MLP neurons of a small language model. Each row is named by its layer, matrix (up: input weights; down: output weights) and neuron, and shows model dimensions 96-351. Each number is 500 + 40 x the weight over its row's rms, rounded and kept within 0 to 999. Numbers have three digits each.
After each neuron's rows, "fires on" lists the tokens most often at its 100 highest values on Wikipedia text that the model never trained on. A number after a token or word is its count.

L6.up1202:453557512603473517475469481532468499571541553476474479409498518421459519504543468528501517527501565480503494557535479519453492486494498476461519529488507500520524472553422537475516491519500438486479491475542466471562496466498564484495541521553492533534537466538478403589503482451530472486492461485496494514509522529514455475521509478453430498473538590495450545433517550574519497467467472550507485410523530421430517528556478471448462514475457502516494536520567489470511498419547547525553391560630467489553514503478499480508428499485476531484472489522498475488486509569505445520546457479514487517485530452542475544442560533517522495528445496540549515533444464530532531536543523464584536547535460494507559491569486416540404501543514521450507469486522536455472506479479460
L6.down1202:411483538472522496484501490483468507543474511520470479496421432525486493471525552519511497576508485489494436547502479501474535481492563499459522501504474455456499534493455501535519477401478441549568496489527485539518436540539456503432492538566502553530488486506471502561491511518483515510534454449444463441524453511537482485503529491520442470521474435537452580574516477532524467511422525489447486488566475487488535474473542544517492533504474475525512554571453469571511483550503519484511515419460476550519486461506487472539524479465577487411484592495460418510441475524579401487493499455563512514523514516504474509470528457572546498535627501520447481493435517489523591442478455491532459498472511510453559491514537423495455596489476477422571531477531511529465517505498467
fires on: "," 40, " and" 7, "\"," 6

L7.up1500:524511463468488482452480447504547509560535508456468468452461474506574511555505495482491492564472517567459486552535451511449514459468580516458463562560483498479473493584504499543479516450485474525443519456447502467484508537438486509445513531513456510494484533512470437467522450558520527454500454479519484467489494432398488457494515501475539506473454455478515537532529503489436494593467530442530444447556617510511479460535468497504504538532520496528560523492465436469514486461466492564496528542529487530504538447553503519472426536544599527458513474538509554506496420478421515471490551473493462515523514438573510494506563442494592583535471445593528491510491527493498395518404517476450448538503526509487498547490474436529470513532506418509558513532475509550518458474501467
L7.down1500:531463490514455550492448556514512549517524466493417534523517527529472541481463525491480501500503473431494542541510540444511568493513498531517451480553523535499540487505498560398561468500526526500451560475547476516574461499478503482514486522528495411561502497556521500518457534505461533447492527556451458513524494506503550527494466514518512513500511504510520545522541478506479592472458427499556523536466555466475509499479489504455496449494523471555503480498541555492477510529472488427439530509611560549452484418477518524498499476466486543491458549527508552500509561442525433483473440530425536512509514495527487447475522439500441536465498484487508497448507453435519573512641509560493515419529503473529420493450484481427496427518580524518458423513436537487527421463419497
fires on: " and" 21, " to" 17, " in" 8, ":" 6, " a" 5

L4.up445:461544479490544509522480551519571548561571493482468460579495481471560512435501495531454540482486510470500461521508527485520486491487529522485487522483452496525450461519458549513555451531504510427469532496510473501565516543441453607495483498469507493480547498532480477605526474523545525541458480535474538518515504468498531487443536489538537497588483504477480498500465565442556464470446488600488548428557467469552531488550495525522466510471429490490468461436537583493482533445523522498538502464573467454572542471478526455524519472505455482504466458443549520519544507438524533525522480514573488522517547484436565484497496423544522488515500580510408526538424501509472533470527503469502516528461509518503483453531511469484513457512493517429485450463527520466502461542468532
L4.down445:512525493474523593510536465455508494537511484520489522496557557502500520409506502532495505520514446484503478463526531490470506453508529522451469493443527457559476416531458474592465519499511495408534461508491448505455582484478605502442534516455474505494574480593477522562517513512489531497442422458465536517451467507562476500478471536530509408456547501516451476535547429528530506445524463587557530477457544524521544456544537548453481568471532521527535545473544487517520538490495507483504482402526498481540489513538520428502529518529559488517502450460514551476517425508507478508483511531471469485477491492577460528447504516521497547552474464484477521454499464466555507533526459473513544523506440541441545481494441498481484470552458490593527490497497549481463518506433482
fires on: "," 57, "—" 11, "\"," 9, " as" 5

L4.up1406:455581527508516547484480509547478492622514513450471491433517496497562431477519522491498562515523448450503477523534467537547496442494522509425581535538564556500458470540592504491530529463512504467464451463558463519526515556455520453549528459494573500486540464503561470507477520542554447549495445543514506492551468508491550504495435485461432450485450493515539508459581540397542523492455502449438510449491418459459508447487525446521496544473524469527510513551535520491489559558534574499432500496485592485532466500454503498467569549477466521499489422520497573500454410561517426535498477450480486435490523505529439508534410442492532497509523482368517471527557419456438521496504453525451518438387465529465514521508497457451501541562507501528490484469492496458448475512517507
L4.down1406:545523559567543452514495489477499475585497441532445493512524444514553448537478503414504483499578526476502410481443506519504452471543431484492540457530486504472472489453550501458515536492457470498517552460473478496540515527558498502452486546527523542480480594496527512532493492479481440537576464523563497467489483528422546456521441557520473419479523553489492554509506499531500491526539520524540545544524505430532523592531502491518525509438442468484487472477581510486507491537476517499483563483513436511488412511520502499535445545523526514542522435512462494533588573460475416466431446452467592484548534488484551490483445485491435511478558493532438539447528466513517483493468525521512551534475501502495539519496522423443478525547530441467552491542505539489460494468499501
fires on: "s" 51, "and" 5, "d" 4, " (" 4

L6.up837:530542536539420493462557543577566470535480490552491501523523459447489455523533463471523496483491493507461486436524579488551461532474454427485493526570494537465460461519533489417535501513532464561446445550533505546457432550543560549510497480531500551533500461522592509542563469563530444528425489443517532438487546506484505492513497479501524491527419523543497536513535510482454481486511449537464443455466457537564453469487551438570516486522570555505531494504526470498486534476512401510551471518416538444442556514469561442452524472468481490525580407466448511534463532476490523509524459498486498519542477490511496472548467456467623500474482471486525426563525483465537481559479542516476476551432484425459533453497516474393529559477405528473490507518474490494486457501510526
L6.down837:436512475547477546477472478516534534502463528509541507583539498482508498529410542465510509463513499497431451451511529517523494503466532552500479499401515484522429455540499486535432508563553474563465496497458483481450468426520444565449445486491518487518497512517485433503486497506516516565483445427606541502473486481499491546449475584493574469439451482494509568483483500587537556510517498462498538545463593452463471537505504454489548483476511550456541530441490520534479493506492520478490525464479514440498533502467493499509509487539431482544543464443545462496467520450477528480549447522572458502491547534397481474477545563569550553472521474504498472481418482537571461541502475546499566487565499520387473594483386500565503506532450482504416509529436472449494513455502560
fires on: " a" 51, "s" 16, " A" 13, "d" 4

L6.up794:447515545575520434591503478519508490535504428499504457513460521483521498494450507566481517457457532503542545546489469526455510442586406506483541535451511558487508512501474464470495452481462533516471475442530513508542550467485502498513452499552521424473525514430470534483555536524479515453443493471482521428536481527549485500389474514473510435455480511413514500479483514502480544502438439567517499448492506507494575496512534592506509506572403538438504467480516440489521462473548469474508564445488503562529530494553472543513537419506514476518476560453595496518502507529542570539505533576497527567498537561532608448554457451542530482531436454481445518512471506491501510532506463544430473531504555584567561495507471490503491497469443502522427450555472480518481496532547502
L6.down794:444488460491556506514419468561507442517550519510562542484448536523518475466507545516533558487506527512519514521504442500511496459457496512485500464528526521522503482523552516495533481527558549537477475530462505455498503536448538498500547558480530452471539508529490456494459499508463492579518435490497533475498510491517537544480439446505570464496543451471507506465423538550454521543407453473542571405495545446545501539485510464484467503487515560465583526480504510455450542528566538431532512539501491531518512469522485526550536534545536486529562492550559537448515457548528499414541530491497533426532525539544489491482450463521477542494500484496491541447446531525480426556498479520546443639523402439487536482524516446470506480490507496535415551561472420484485503448501481
fires on: " as" 13, " where" 13, " and" 11, "," 8, "th" 7, " until" 6

L6.up369:492478480555539516437446494479532488523569500472519498435529482602534544538514498544483564505518512486518542522498409431520550552522493467523540453500543480513484543488501498461445512530482513480512457505480492577449502526528492483547527437467487458481554506450444553497495569554601488470491503489542484485555498506510460431456514513441528560533497501471557477588503497479474485508486477477466553505474541441493473504478436532528533522484472510491480461408569465489578433480462547510537475468496480555490529586487564493500521540513592578445516433568505465509579580410486518484543433521552466481538510545486455451497519440531493569457549465452520516502547530548501500527456537501544492493468538537481530528508483476509515477506463544480525490565445568547493479520481485
L6.down369:477517589494524535443444466473544529456566460598544515529556477462530532456485440477600474461477539497470565470522576487463505484493562495546475567492520544537519519488520551462463537542487556527520499443486426436606478462517556434497478448524574519539501541492506468504442489494486523509496490582522483496515495503503399438511510504456562434471549569490469558437541553503514523520504533521566519508454514465504433509509494508464504511486475532495470451506522515438469538515475481483459491467520527494539467517477551515498405448491470554519463468522593532496479546525492568487487466550458563546520504516608487475546497512562495486520439429495465552478529416510431462488496478544454466526519495454541402537457490551461506528507455518479533478482435525503581489445428469
fires on: " and" 41, " or" 6, " as" 6, " to" 4

L7.up1134:468475515531463514543474538484487476472460423493487495522505560440444437467487523519434464503445443586510493445407429478444554517578528468545440438403465490449520476538560442520513457470521493465500479476490522517455508618470540490469540460522438502545543467493513506502514523432517516520557549452415562424496474486606467572514465545524540505486493527569464517477491428526497499472431440538532506489535469541504455500543497459503434541450532479418480535462495492518539538496531544449476456542501473504507511556484426512498539527527513508499497529504515454529451462536600535520556451558461512493456532515577509495501434544540489532448484545502528470480581499547533587483487587562459427471474482536448497536522448441538484430486495450512490523494482508463514535416516543
L7.down1134:496547440515556551529546526463516425549550516492499501480558519524486453495537464477616497543439491416521447537505510555533695514520522451508484498440471567451507550522470499466491549447467498516490465437483498604509508483495510467526489548543466508519465519414470604504538480558591488499499456519453551507477531489557409450512533504522593491401549602504485548510491425537448487447493507530514462483446492539494472476470546487507489515519483507499464442450509458479498535577437513473553446500543444472491504503544508524494482508439489405501527449494548481455537421497453449549508452482404534516467483479520519441527532448528538433513467522484500495484537550464514580459493515524532449458508488456561497494467475490466534510509515491505508547534466443500540501546558552
fires on: " his" 29, "s" 19, "'" 10, " her" 5

L6.up610:484480529477492481517529466563438540470547545462443480430518472505509512436480491461434501494555508490506490467514447498528538450515514515579620459454531501466509532550481545478482504538507494534458540401515379474513482467504561417538519482433509522487501451502497456525546542453550539432504460498487512468521521590557500511511520529483493432512452499420514446540462492560568489574497484445492453412513512476515536468525450554514506563485495552482538534489519499518512503482454519467478537499523447482499532466450437501452513454454514481487540539473481459524499490539472500450558489462510523535466487502473454561484529514422510512538515546507485534536508554520572489501485515553548565537441573599523524510497452467480483434498441545573505539501469490539490466536494558
L6.down610:541593542439498441505489457480482575458521407493495559498502512511489536479468495515475408439585488518497492491521546515476495593510552516536492582439581437583503518510461568500536537442479525453480497477463468412563526432506592493486510500508490488461516527526460545504463507497460477582462501577517480553441562464520500508527515523469504532527505515532487436448432540579533501490527517429483503485544520564436463504468497480490479476505489469472488532510515434518504510501426565492489462541563488487481489518524492438505448478457466480486519442524485458473470505579539493519505457564479540492594501487572446455478521562479489501509519472585503565461597529577469462468459434490481472469570435488505539485534477464537494483584573526475420521453469472491561506575525500
fires on: " and" 26, " to" 15, " were" 8, "\n" 8, " officially" 5

L4.up937:488507470474533522544502455572540496575448495506474503462536487405502456481527507511493431431557552442545536395502520534548485510427498478398536477520522495498399480480562534583499493465454494479503422476507483526534569547457554561445508491460576467472499463482537472407467465503409570488514519517450479507474499496437540530504515520546462560494486572451554483485547509445558441514441543472481498468527465433483427546500488521584493478454455503501526484530456511559470519508542553537523505534528479497458521508476523549513534485498577535535530456487513558562539542486516516482524449476543509406547451513516529501498503493479519497524452505501570502496455518512510533457567496505514478475460514453426540482509528462538533569473516460517536428471472594536506462489581501
L4.down937:569435481499493522485440536502505542512475548491466540481537519477438508540452515501535559546489511510520479495491565508609402489487462502447505495481478500558522504402502510539548519518493505517482452530451492529522507458522528447508446599514502598501440531565560525503404476485444492559588521570479469473587427512456462429499491533491549510478529489545547463510483483512480464514506508510518523543513472422537467452484463444426482528516453533474510488456503604483418501579496497501458486452528489474454487538492502548415510500472471474593561412441509504501559446474473495506528505475452574539546418454513505504470579506535586496465483502530514496482439537532475540479463542547545460437543442489492465560519531483484557463489510483543566503516465491445480458560463486
fires on: "s" 40, "d" 18, "C" 8, "N" 5, "," 5

L6.up316:518506524585421538490482504542482521509463492517523385499449472583467494496527496523480561443501468499498513449488496486497557467457448507512529406486481525452451498518475562514457515459484469438539423566507497535449534587477451535517536474470495518508577442550446526517492568462605508504576533407537485494541502464505448564576579558491580502508504448523497522499498522512450465546543452468513504456419512454510451563458488519452503536455460548466548488575498433483484413502519540507520451530408542519497482531415536488520505462521464486464487545494503504470499492512515525464485471507523582474504499476533504501476430490533497493502568459505510536509485503544566526423533474566529484478507510494479452513536477519515563441464483555441489511460474535472443516503493536
L6.down316:431454498417531443591479465478534455449512480502553503513536549507453473521490527499431505572478490557495490484547453475439472541603534488512526523511511421449546461446490465509504477500496585493461495522535472437493448454524441476478447490500468529533455543569530505500460411493465546533496535540518446407509471530521432493543461539535489474442517482528492466452471444508489536445478572509582549510510436511505431485587480478611532459517422432528491462461506559535444549419509485510506536446557474447485542543553495522508423508456469531542499487481525534577510548566464494547513467536550466498465489500566488521445496461442490519516426445525477520514534429412425466549481557547462551542520480452589495516415489587503495591500465514463497583540478556495525472557501480
fires on: " and" 21, " or" 19, " an" 12, " has" 9, "," 4

L7.up116:463407502530475533560476515564498508486473553560496533456573464480567462506548555462448487499495498559418511501468511498473499484479553508459608394473453464454488521447416426529488533494478511505465568565532499488510560513544455524531477515502443565466472530585505535515591457579458471505516480504469532518575506540542459486500521525470505445554437545518463504510445383559425500473466448506468515477518564521469501551539553423554499507544514476469485538483460484500461441577444433484478476549456503439416505555546467483442496488524481530480498579456533474543392439577527497423539527430518447499506528544502461467576488500477541529518507518553506529484507510544501559496515530496474436512465459475563451564557468528457476483539495519463478468434528523519514545561529530
L7.down116:533544458527546580476509486494511496523515542414503469531481539534518516496485450485578501516497438514521450484553496481534490519472537472542517499500395435506543483472482562535515560553524488565516515532513497523486507502446517488515517468508489463444481435467499459505480428363530485463486445540494514492561572500507534513494538465533499499524518487507542534403510430633530537509504407543448491479513454554472476510547550429457512420508503501424473437475540444380556584487475528498476446520532518448515446488554491519516488448489552482537502505467497449520479502534467560542483521461481496533474534437496447495432486509432538530523501498580431491520499505493503583453484462479520577382507511477520474535485497549471490518536474469501488522549496540487474539550541487
fires on: "s" 23, " her" 20, " his" 10, "'" 4, " wife" 4